MLP neurons of a small language model. Each row is named by its layer, matrix (down: output weights) and neuron, and shows model dimensions 0-127. Each number is 128 + 24 x the weight over its row's rms, rounded and kept within 0 to 255. Numbers have three digits each.
A block is one neuron, or neurons of one layer that tend to fire together. After each block is what it responds to, as a language model described it from the Wikipedia text at the highest values.

L15.down78:134140152098137132157112124124124112160115157135085099176083154109117156124101134107136052129188121075120117171155147120166081134109171138121136113085118139121110111109126128138089152137072122125130167100112166152090163078125111119156131153165120169138123171123127143155095139098114138133134179115147132125103113133098105194156121124128128119116156148121144164159126133111150131132129
L15.down701:129110149138148132082180092147180093137118146150125132126125118143136119162104098107086122096184111126131075157121130130164099138107128114143153117119171135113110126083135079120110168132108131115117120129118155160153125125101115081148148145117104127123115150127149136154164122137141150113135126153093100102151120117169126111111164108137127102113175164130127154160149116080146113152114
L15.down724:159097144107154133111124109180132103086160129132101119153149109114137094118091134140123087147188128137125154148160089118158123155141120151132137100145154174100070171112086126112143122132091105165092149089109163134157076095088117174183107104122145114162095159142120158150122103130138131088141121108123133085144123136130143122077126175126100105127127140125119074124121082143132149148136
L15.down1453:142122106107105121106142134114183113112138142113090131146134156109115117126116106151129132147155167120181096188120141135163094131119163135146144130109156111115167129102129130121096103101098122159163143144119132163118118144178127094130129082126199145106135220117100119161137065093141113148116116120111124140133168120146092128132138123146134105085161137149124142162155109065132138154133
Description: Adverb-forming suffixes. Adverb-forming suffix pieces attached to an adjective stem, such as -ly, -ically, -ently (significantly, deeply, stylistically); weaker on words like more, most, and, hyphens.

L15.down95:144097144096150131140157095131149151150147154142126069145088102157187097145131111080119123098127125140138103115130098113179148101081125116144127140118144115157148159139141121114128167126121127096122155102114141118138088114109113174066105098116140128114116125107079130114139120168172143122103131107094131142119144139116152101152134092103131142125138193090098134135109139169111132128174
L15.down764:102172102139130149162107151097090153186140102131144086106112153098140114160179116144124098133145134107140127128111164165112151116161159153159127098149108105093150169061106155094161126121149190133118142135097118096129120135122134167169135131112112081100122099107121108117155146127135141103092153129095120124147111148129108125137079112117123108136118177165143111117086116099103116151162
L15.down1025:146086163148140073162127102151151147093166112166136131061102140116112113173125087121120121137123105136125083127112143121142181141150142142144118133098139150146115086157133151068123099178146106099125127102115135103152123139151116098137106114151117112132138104124149135142143100110136154093095111121119182148152130145120116108101140128060131099133162144100175140160163147142121132136189
L15.down2042:130120199158145119143153077108136125131103101123115083106129137135122141127148154068113145149140143142133078122148126120151124080103122141125144128075137096170141125134121146125147102148086132113125122133168140108110139139144108134141122110145148179148136098125080116144111129117137172131148114130144090124134121138108156074127103124144151143130074113080138125147112155161131129154132
Description: Preposition "in" token. The word or word-start "in", mostly the preposition before dates, places or events (moved to Edmonton in 1985, released in September), also "in-" word pieces (insurance, insists).

L17.down702:113062154146134158155135099085155162096089105138144114186140117113076131102086147145115104180081122166130133120110118175129112101126110121116137129117131120165141094153141111148117140107103139159121132182110131132093115091144156114119129121131162194128107076164147167118129164185132136129177127131142150116134117113101113159148105138146141122124134124107100117132126104157117096124166
Description: Word continuations and list dashes. Line-initial dashes in fact lists (e.g. before FIPS code or Authority), mid-word pieces like c-al-endar or Av-al-anche, and words right after "the" (following, only, top).

L15.down891:127112130140172097124125128156129132135140149149124148154148106138093129103141153163110154085118117147134102139112124142119132107125062117158167089113136113151107185131103136181087147172156151132119114097177090123154112103140125136131154164129096082099114124161116173094125141139145127085135171116138131080118127138119132121146135110106141116156112123164104123115132131135109142108097
L15.down1036:178167148134154085130130107089129096131163123081105104112130148110102148113150149103124111156103116107139133114142115157146115116125156106133097114129131068119149049138165123153131151119148118122142098133134122186136075113122127136115104169105145107117144149137137153122143107121122133095112144131114128154107191154092132110104119115112139141092146116143129072115179164143103122094124
L15.down1270:199117128167124079142091097126152118166137114129133114105133140108126108115100125161108137155111119111113120170124115153120136136096155113136122134158142162101158142161160098147135118108134113123125170148138143098161128094138110120141092159111127126108122135101125161148121146110135104114120132172141113109139105134130104092112149067091114152108158118096124107126145101144150168068112
L15.down1535:154130131073105149103146115136145141107140128126178096157130149148148165117135182135098144180158137128100121165139110154104168114132118106145163095145101100115123099092159123115092139119118098115177156120139111148104136132141142115131155153119119141148156126128102103130107135100130090105140099121129114150120088098113129094114138130116141144142115101121068104110141099153157180140095
Description: Proper-noun opening fragments. Opening capital-letter pieces of split names (L, H, V, as in Victoria, Hunters) and closing pieces of cities like Baltimore, New York, Milwaukee.

L7.down98:157104125082155118100159163131071123127115076128141125146111097131133113119121136133131125087085094100123156159137129158137097107155110133097108082125143109134148147146098125137105125119125176148112106169114144114124141097147127154161119120148106129110123111159137136135102065152105135129140164144102124167137149145090113141138143083125127101183104164137145170144144137099133131167146
L7.down116:141107120138134106142128124138078133130099101133100118120170109159152128103134106138111153130137162133099099115157110117131142140136109099113111133100145123160078126115100113120131103151116121088124170086109132105120140149090149104185145168126108136127184129155065125115117155114153128203139136097179143151129170118147057086152126146086174145133149122174096109110137144123168125116121
L7.down167:067102102126132158116152099137119101177133128145116119154135098140128133096124125112117122082120102162106116116119132129140090130125087100142130111159149137149119161139135132136092090114180184139098153117113122162139084092127141175110144151139129177105113091120169126126180105151099135112123150167116175149131107134163098129124096143144124124117153118094137126131105141128149148168143
L7.down379:103161130107161129074200123110099108129120118139115132130139142153130180167082106143144143113124107100105122135128096157097135098120135091148127063080124076119164136131121120114127125155127170170171146118098124168125131144152137125135145105158116128149077146120139139166081126105110111134162173135103112122135126117115160108136124107127123101143102097119096114177155101107106154124163
L7.down833:101131152156127107049141095127083121128127085165108110135143117189142177164099106154138129166121145146095151129164137127115091119116120116136135122118148138156130160113134103129127152114132133170153119153049097128183136127142133164114125125141124104131096165135128129135120102113124109142148145117133126128085100159117120105105152099145143134170169130132134101163120115090090149158126
L7.down978:116107121176117109153091143157133133137167105110125107141104131090107165130094130097149133148169212135034109124128097143154132126076088155118095142158165139121136152087137131133132108149115139097134157119096099131152101166139145170103152086138118126137119125141121122165140114125096128102115141152116163081104190121131184118138129129095134150139145131136159130114148126146118122131105
L7.down1018:128107146148117107103107139112151117092173095135132142112122111128121124125136113104102131125142129132098091120154129163147148117120111119097138110138087111129138147122074110074120160196154127140075175119092139139126130141109146137151134127138091141105120129114130143124159106148107096153134171181099163111090094152149124140140083138145136180130129134119073143132120088117140148181100
L7.down1103:136150110097148117151154124107145131132166095173129151118118123144152105119119132090127105172132149140080149129129072115145139136105092127084109148146146114145129144161129127100099113120089149094146169114157134131110103104092163170123141164159131122105143133109155119157142128133136182087125090123120097098165141105158142073106183135090129098115127103105146140155171129116130122126151
L7.down1246:134147110137110109106175173086138102158123155078107122144133125121139168147114130145125134143092117129167172133143097146127123124121094097132116125123136109127112141089136179121125146133135148135144108161147107133138112113097142093127102159133142117100136104097096140098123130107085158141150105124135137168124180143114134135159146110119125152136119166155092135134110156074112134155162
L7.down1272:135118115136121147126124084137087178171139130112093127137102125082137132145111138074124144110136121129105126120124131131166107156117150121127133098127125177107140129141121117139130110112103123077094128145121170143126088174122140124090104096181097116105157147143148132126138114145097141092093114144088139124120162140152154124182099115083121123122160125122168127144120094144122151106094
L7.down1276:149118131100131124114126056112069115130115149162094146156128145128109131156109136126122114143127140124138104119129120125174099133120154103087145146140103105113185154115090131104123116112145152127111185152105158095189104134167117155132145095128096141102128116109132170157128109113055118100142133130085108140100112127115117094107176115138127121113136140110112127103115111111145131160150
L7.down1296:134165147126128106130107156132108137198140088194170133152150150146108144103089093142130140142111139115104108135158126101109137146093119146092140072151122133118153098137115125151114086113177125120129113105110112130156117130099120121128114122087114113109091148142109181162143119133109142110131172148111110123134117145113125163143160112143155108129121120171124144101107130142156112145091
L7.down1458:129081121162137138118136139129124134139131126133122155156155139109116155097128130131104139111130146112120171149091066144109092090112122124176115135107106103095096115101107136108136126141122159131091174150113128111102132133125150133145134085123147133141112121129178157109116125098130115125121156151073098144139143126130117143171131129132110181129159115112152150097109129133155078154118
L7.down1505:119155107135153093123096135110154182111110123133086146127134133162098162090145127117125138127119137120112097137128127095088143128095162105125136108125112140069138102111102111136130134103141147118119166103143131133132167121121129149095107174107124102149105116122133090142146128106137107168121128088109096159111149102147148134093170155126105152099164136148096128135145133125141093123157
L7.down1600:171131117161131091099176127150108119134078077095114163127142114140131142138088110110152142092100148067139160114128153111146155098146122133108102050100113158166138128107124168127132174143126160165126098142150123142204124109121167116105142113117106162180139150149116144115097130135145120144116158119121101143143117124137128161169095110124132140112107133116116119120132151126111122121092
L7.down1742:170082090127117107108106098087151110144130145125136126136141143147117159137119070110113164113180163119129136124140106116144130118131109122135139145104131139084163162112121109101163129149147132133110168114103163127160101124127141149163147166126116126091086133100119126143151113110137091125106148113075123124081088095129106154170179130123105104081121150096129153165088129120142108165126
Description: Be and degree words. Mainly the token be, both as the verb (will be better) and as a word-start piece (be-havior, be-yond, be-arer); also more, most and no before adjectives, and some list commas.

L15.down476:114132179100102126091130115074118142162176110108147094119110127121137172081104157133117119162141128091146126110120126088086110106150123150145124134123105124111177130083098120097118153136159141123131113107144134165133149116097163147143069121108121107165124167159118098100110101159157102136123155129136149140107122156110133150113150122112134159125143125093127126115140106144127139111127
L15.down1144:146126154144151107107106139081104117161138105129124133142130117135083165141136117149074123120141150123131127130132148137117180110108079136100108106122152164103134109136121112150109102142124153132132108125119153154167134132085148182152094128151119129099129149154121139071090100122165148158145149157134149118104077117104111155123141112145099154101142139141101107103111165100124116122138
L15.down1411:110103160127140141126122119118129164176143082124135093143137140117153117116087131120103120167076136105113151102139159099103102111132115096095126097134113121131121174147102128145129125174145110130118121154130119097110148149087157119128154114107116122152147097136137100123070088116135167169150117150105113115178159133139076105151164173138128165137123124101137125108162161132111106117152
L15.down1595:128093137130151110143149133120191099142134122149103128171161135135131163126082123109087128129092115106151140132132151155114141120126105133128165108113147138140179133140129107103113123120119157119128158131176136141101105155119106187119095182163158162102144134135135139102130105112118066137131113115123144128109122101103120157129153106110111141088097152143173142088095122134090145086105
Description: Mid-word fragment pieces. Short word-piece tokens in the middle of an unfinished word, often right after a capital letter, such as es in Despite, as in Pascal, cons in consumer.

L17.down1103:107127112129102139148124130140142126087104131183097148201081137126068145121121143139145150138139148113112130104148117101111101105080130167098170126172156148114137142085097113110138141159077125110094107122134148133199160166107123100095152095153110135156156144093148104138063112117144081128122146156126151089150106137118121152119143134124133119099132142123108117183134095162149138113151
Description: Mid-word vowel+s fragments. Word-internal pieces, mostly vowel+s like os, as, is, inside longer words and names: opp-os-ite, Comp-os-er, Fant-as-y, Physikal-is-che.

L7.down164:132136099113133143061101146135126174106129114150141093184126107129080096107158139151154154111160190075138102124116128145162128113106135141172092124156094142154118134139123120110130132133158096103123096082118106126113100130129116112081157105139138127155100121085152161148110122117185107112131172113128093133150158119119162111123116132164104144107140148113110152121111115171114145107135
L7.down393:116146128133072124155138119111123115115131161154115137135111121075148083128140135130094122134121168118132152107116140087150099135134117099102124138145123095095160138152083131119101142144074152150166091162149101111138134144066113073136125119121143093139161153133112132104127154125162118159112108169156108144127147128131137107128118141128138102162126108111106113118124126095148145092119
L7.down531:152146120108118149088145099119128112096110105146143090120143093114099095112136077162121121133158181125136128147140124164123079091157120151083117129167111120131143151139140160137137101141146107131124126145129102109173115103104119084127110099118141132111155158115151134133106114124165139148124103113160108117110165140087175130123121129168094107182144109130094102092107110077100125132109
L7.down568:172133159120115114095170121152108115123135133151129116090129123150117120111126148152152111120153149124142138134097130155094107115100124114098130107117121130125145132119148194129123112136152100171116131116130169114104083108120108171123110116134161123133106165128129193135110142143146064115151156124119119175155158047120131108138056134136123115182133148128104095119156157145122126091087
L7.down655:131126122142136156140084103145159120120134113135138170092094136169111138104089074133127137132123146151115138147081157149139105098119145139080125084139142150159104093136096135127157130126118113162139136187126115121217153135127118099118157150102181152127087191092093140140150151115112133141125150090125112100144123145136155142128087116102150094176130111108097109114136122150125154074144
L7.down761:165137152113135171156134109143147135162095094122137086162141153123118129127132096154139146133135159166125100171147114114104101148109128150145152063151131084131116156067139129135139104108163075131115119123059134169141165111128155126120179138106158127083082171101100130125163117128137123131108137131111188120167111118115174134099109159156139116165133087155121128105163122140163140114124
L7.down788:123152100137151137113144086093169133125176162118166097174105126129069150111116095155149146144110181143107074161113065133113124116117117145094136124163177153129099120140116170138141124175123128092121151165109141100123137097131130134103075140122160103115130142117097165125081151125123134114090118106136129115127141127137175102128131097103130133139097094117133106084156112112144142119131
L7.down932:114093111133110122148134124119108105151134095126158125131174101124141093122151117079130127104145155099120105066130175129118094108118089166102119085142155135121144164094088143116130139141120090144064132102127116139109154138142137115140089117156113156144125106118149179095080130120151113138098094152121131106128139174128121143119126156105134166125144123146173170127111154096158188162130
L7.down969:121167144114130160119152084111153123135132105141087121085142113146119116109142104147142106132140135146120130161135148108085102138126134117094088105166122152115109139111152115105127125127154156120081138138080149083185165124101140120144115147126152167162167110127127149157067116121146139138122153098125119158133130123130119119125075142145117151147108122098102125117107107126127107099105
L7.down1008:092173100111091174105153162110134152118117120126139129147063136136130121120114099135112127135148149118101100142112131112167148144127113137098117136140121144131091158110115088130136177130127098080143187140098129115125136118132133115096078158109137130161088132169151157159103122130146119141078193097128135120154112109121167099147098159180131169111158140108100063099111136118108116140106
L7.down1240:145134139144119093102159152142090129144138160202094123145148109147082124144121140127114132194134137150139165131084145086125109114126139112105170118120133139112151187134120123136072102103117076118083131102125100106118114146117117095098109107120158126109129141134132110152135117165128101172120134141135120103125155104105127142074148128164135142147147161106108113164131137103147102195113
L7.down1250:118164128152156121123154132123142118122129129135134059106090106125083139099120065140121164093106126116129111131138143194087157084143169137100152119110150123096099112112136155118138090118129144147130149149130102112122134125130130128091155145126098132098166132163135147125102107135122121139102152126141146097121146155125139113158123130146146154172102169126089084139133093144133102121137
L7.down1253:133116136144130101124067129122135085124158142164131155143090142118153101151116123134082136138140138095103132131135101096151132143132137151103156147129117146143140133099092172123109172139108114141141099162163104093102164117117153133119130127118148163168131117140103131135132141091123130183082118115142066100118125126163111132097131113112111114126143106143151130136120135141135129105127
L7.down1681:168142136124092077127089109081091136127123134146143106127092109088111164147110135153160131129120108128069137123143130133131089126120149116137174147124141113121140135121128181106116128170143099107158069099171150125132107114134136156141091136109138112095078136147131117158140136117134124191140114156137123145120078139072158133150165164130141125139182134150142147117125117119143105154109
L7.down1799:092126142124115163097151117162102128125181148135126109071087137155141133130110118115143139158127110127128100152137183157125135177134112102124140124158137121177150139125109078159176147111137115093147098164163123093112117109112147149153118110116115107134156109142110162184142152146139140142139118106137113121122112121114158107108127090167114135146096114116161127113146124109146052143101
L7.down1950:110121154132149139096120128165099102164118163184125141110144101114127088170093102131102136136140124169148094129120138141117131113151146127145115069114114114199152155116173095133120130097143165155129105102137163083181105156129117135136143100104144121117120138140130176158116080147096163111154130078144092140140133101147132163169134093136108139126102129119111102104137111140120149139108
Description: Mid-word "as"/"al" pieces. Word-internal subword pieces "as" and "al" inside longer words and foreign names, e.g. g-as, are-as, Bang-al-ore, v-al-ue.

L17.down2032:102105136159130131141147068169132182132112100095138120099128119156089170126069176094151090167158133105101148081106097127115150142159136157138099112131162151130141136152162131146162091114131158101117118114149092148121136145118110139127124129114151129130140118093131125103123119100141136167128124129172121132131161150098127142102152148132125152177133107123084123144165103156164077131121
Description: Mid-sentence commas. Commas inside a sentence, mainly thousands separators in numbers (6,800; 2,717) and clause-joining commas before while, which, however.

L7.down115:183094134134163114127142138105106163123108128141107108113155141143088138091109168114117095195140093173084113155155112116126148121101121097120113113163133129130081150105117129130126151115141114113147128138134082144099119159162123130141152138111155109114133113133132102125161123155167120110119116070144064108132125094092109120136084095120118123117104151118159124109076127135119109092154
L7.down176:131143093119111134096138115131111126139090112089095108116120105090096186133163163147129105139069104133123144139130176107130183107132100186110155141129134127159192098116067154134127160115121142154155139108149128155109152118110140138124141095141118104123141141101141149103161144154162119167153085162127113121170139142134138119143133125102153114104168152150144169110116182083109165169132
L7.down264:115149089105111130132125156129109115136169068155124146127085104115139128130115115156125118109085155125098117079131123080150104094134111117112108102159147118135116162118188099129153158137145123150151109135121168150102116140140166098107126159127116123128169105089087130108132121120162098110103146146140143128138119141162128143118144185140138135119153166156159100164143136165094097108165
L7.down567:159080067113107107134124140120122096089078095135097095139111135127113113120115120115168144127111115125152129111151127091112132127137143112129121125162145114143128124141113112177129091134120090123085127146088122135130147140085138114111123172124126123120117143106088153129131187131170142133152135106134150063111143144120142140118126149115128157117125112161114180138144111118135118150111
L7.down687:124118125124083128119146112104178124113124117163143169103127125094120189118125135112139113150093094134087144138126124125107144121122114158093110106147144171151112093104134142175142110125063133145143108120126148114145097100103114114123161145109111110143097108163170155125128124170125113162165132155084119131138129140087190108160105142125127157179110150079134091153128108101108155109155
L7.down762:126172136120113112128139112147113152144130154193154111189094105126114080106109099129128107106154148105142170128166165111154118134111109131120079098121149098125166143158125142133123112131171112137163165103107120091153161125156108139116093147083144115135174134079120106154093139146114149141122141124150144157140107144160152114118129144164102109126134120124168129133151095111123134092163
L7.down848:175056130163124159138114084164152125116128113159115108140080128098141148113164124148134155173090117121120142169137141108150145130150133098156135125157133135156102128102117153166111124112130095117206129128129135152137154107104145115122146156109124113123119100134114121088155118126184121109158118158095146136094162055122111101122150174124108108122097105088139131132163126115104131157141
L7.down980:134144132101124118130122198158160139109145123170133120133123097096153120168114139064111136136183144129131125122155117099158110108124144129130114127146102115146134105125114110102129155150112150139132110112120144121157112135163144138120129136126154109135110124090113099154136150135128116091152101119099128135160095134092124121132142104081161113141150131151102116115186115166103101134122
L7.down981:112156160128150148164128086108126122107178145136093099139136135116127133103156155112137102098090096101103152122112096101175118132092128097118105095120128113142126098126107147141103151151113156138124084142118164137126152126137125072115108128091110142147129107138151113128097127125132172140119140134133143147153137150132111093112117135116137123063145127134143096135100115137104087095078
L7.down1020:137141085160133130122097109159085087143144101140117125158100105153140099145141139116105125116127157093129136124130101122139140123162144179106093119150122140126179112150139116167118118112106120124097134171125121144102144162168106129109146154134075100148189166091107119129114121141105156148101150122132144096114114140108139127102134119091129162132125165147133151146149122150140131069144
L7.down1112:144127124084099135146178181106155114089124118112116111109146140140144134108116161160121128150108160136084143175184156129108117118103106096148139170138109175118167099139139104087103129159138195142140105129118114157127104111135151161126120159144188125102096160095147074119112137117116131110121138161158141166092116146142108105158154136110141135123153148184117120128164115072083088135148
L7.down1218:152111095131112121112091184167127158176156140169111112114117131113142156113135107139132161179116177169085152142184140155117115146133116120095115141127107105126166116119138160139096144140168095109163136177153130114134155115118117131159094114143138093095128119141136152134107155093088110138138128129121093126126142160101089124138127157111128110122076119138148114090134136159094139191131
L7.down1429:097117126154118120113144088195145117134113125162132112136122115115075130111112099133130123133139145145128149122123094150147140146128119144127178101189138106121155127110164138163124129127131113151164122124138137133144107074143142133119093140098095143133219129128132087150114145167139161141130114184123152127148115134157116110103108137100160151128132156144109121163115149130116130120115
L7.down1599:105121128107171139121109097088121119094093100152143180116150108112108134093130144086113137124144108112098134108125106146091143104105115131114137171108154151099189158176142116126167109163115076123148119168162120153103140093136142084085130109150135138139121144073120114116098148157131144153122113115148156108169138146146141153126105168101171114116106115112104139162083121114126134139133
L7.down1853:129118142127115112126126139122111132141152172127132107154173122129122133144131148101151103134083115111117136138134066136165107093118100097127135111161142108145130176139157140120138135114135133153087088139087187179136090097144154146100079163094138138144188144058135113117079098120135127150152156134149126039122142121137145058158126171136134112109136133135074141120144137159154136126139
L7.down2028:090169139076150122106120117148090147149157156136135089149150103093103126112139144163125128100136110145142116179155091079083110136131109151085128143154138107135138056094139154124106140120123146105134136127175135110121093121122182122115084101086111125133143127091141161138119111118108123140116114125157152144109163117167109087135123160131129096061105122167126136099124107146135123121130
Description: Infobox/table row starts. Line-initial "-" or "|" opening a new row of infobox fields or table data (e.g. "- Position:", "| Mean daily"); weaker: mid-word "ud" in audience, Escudero.

L17.down206:109140102140152101166125133098186126134124168149122129123106124133163122147089075088103117124129119093129121171151134146114121115138140185152098142179149120139122161105098127099148155137081132076112124129118099128102116150169164125144160094118131159130084132095121131107152106134175110137089132114098149114081138152108150140113135124128167133132145116126179116142129119127100139096143
Description: Token "in". The token "in", whether a standalone preposition (in the, in 2023) or a word-initial prefix (In|augurated, in|filtrated, in|ternational), in any text.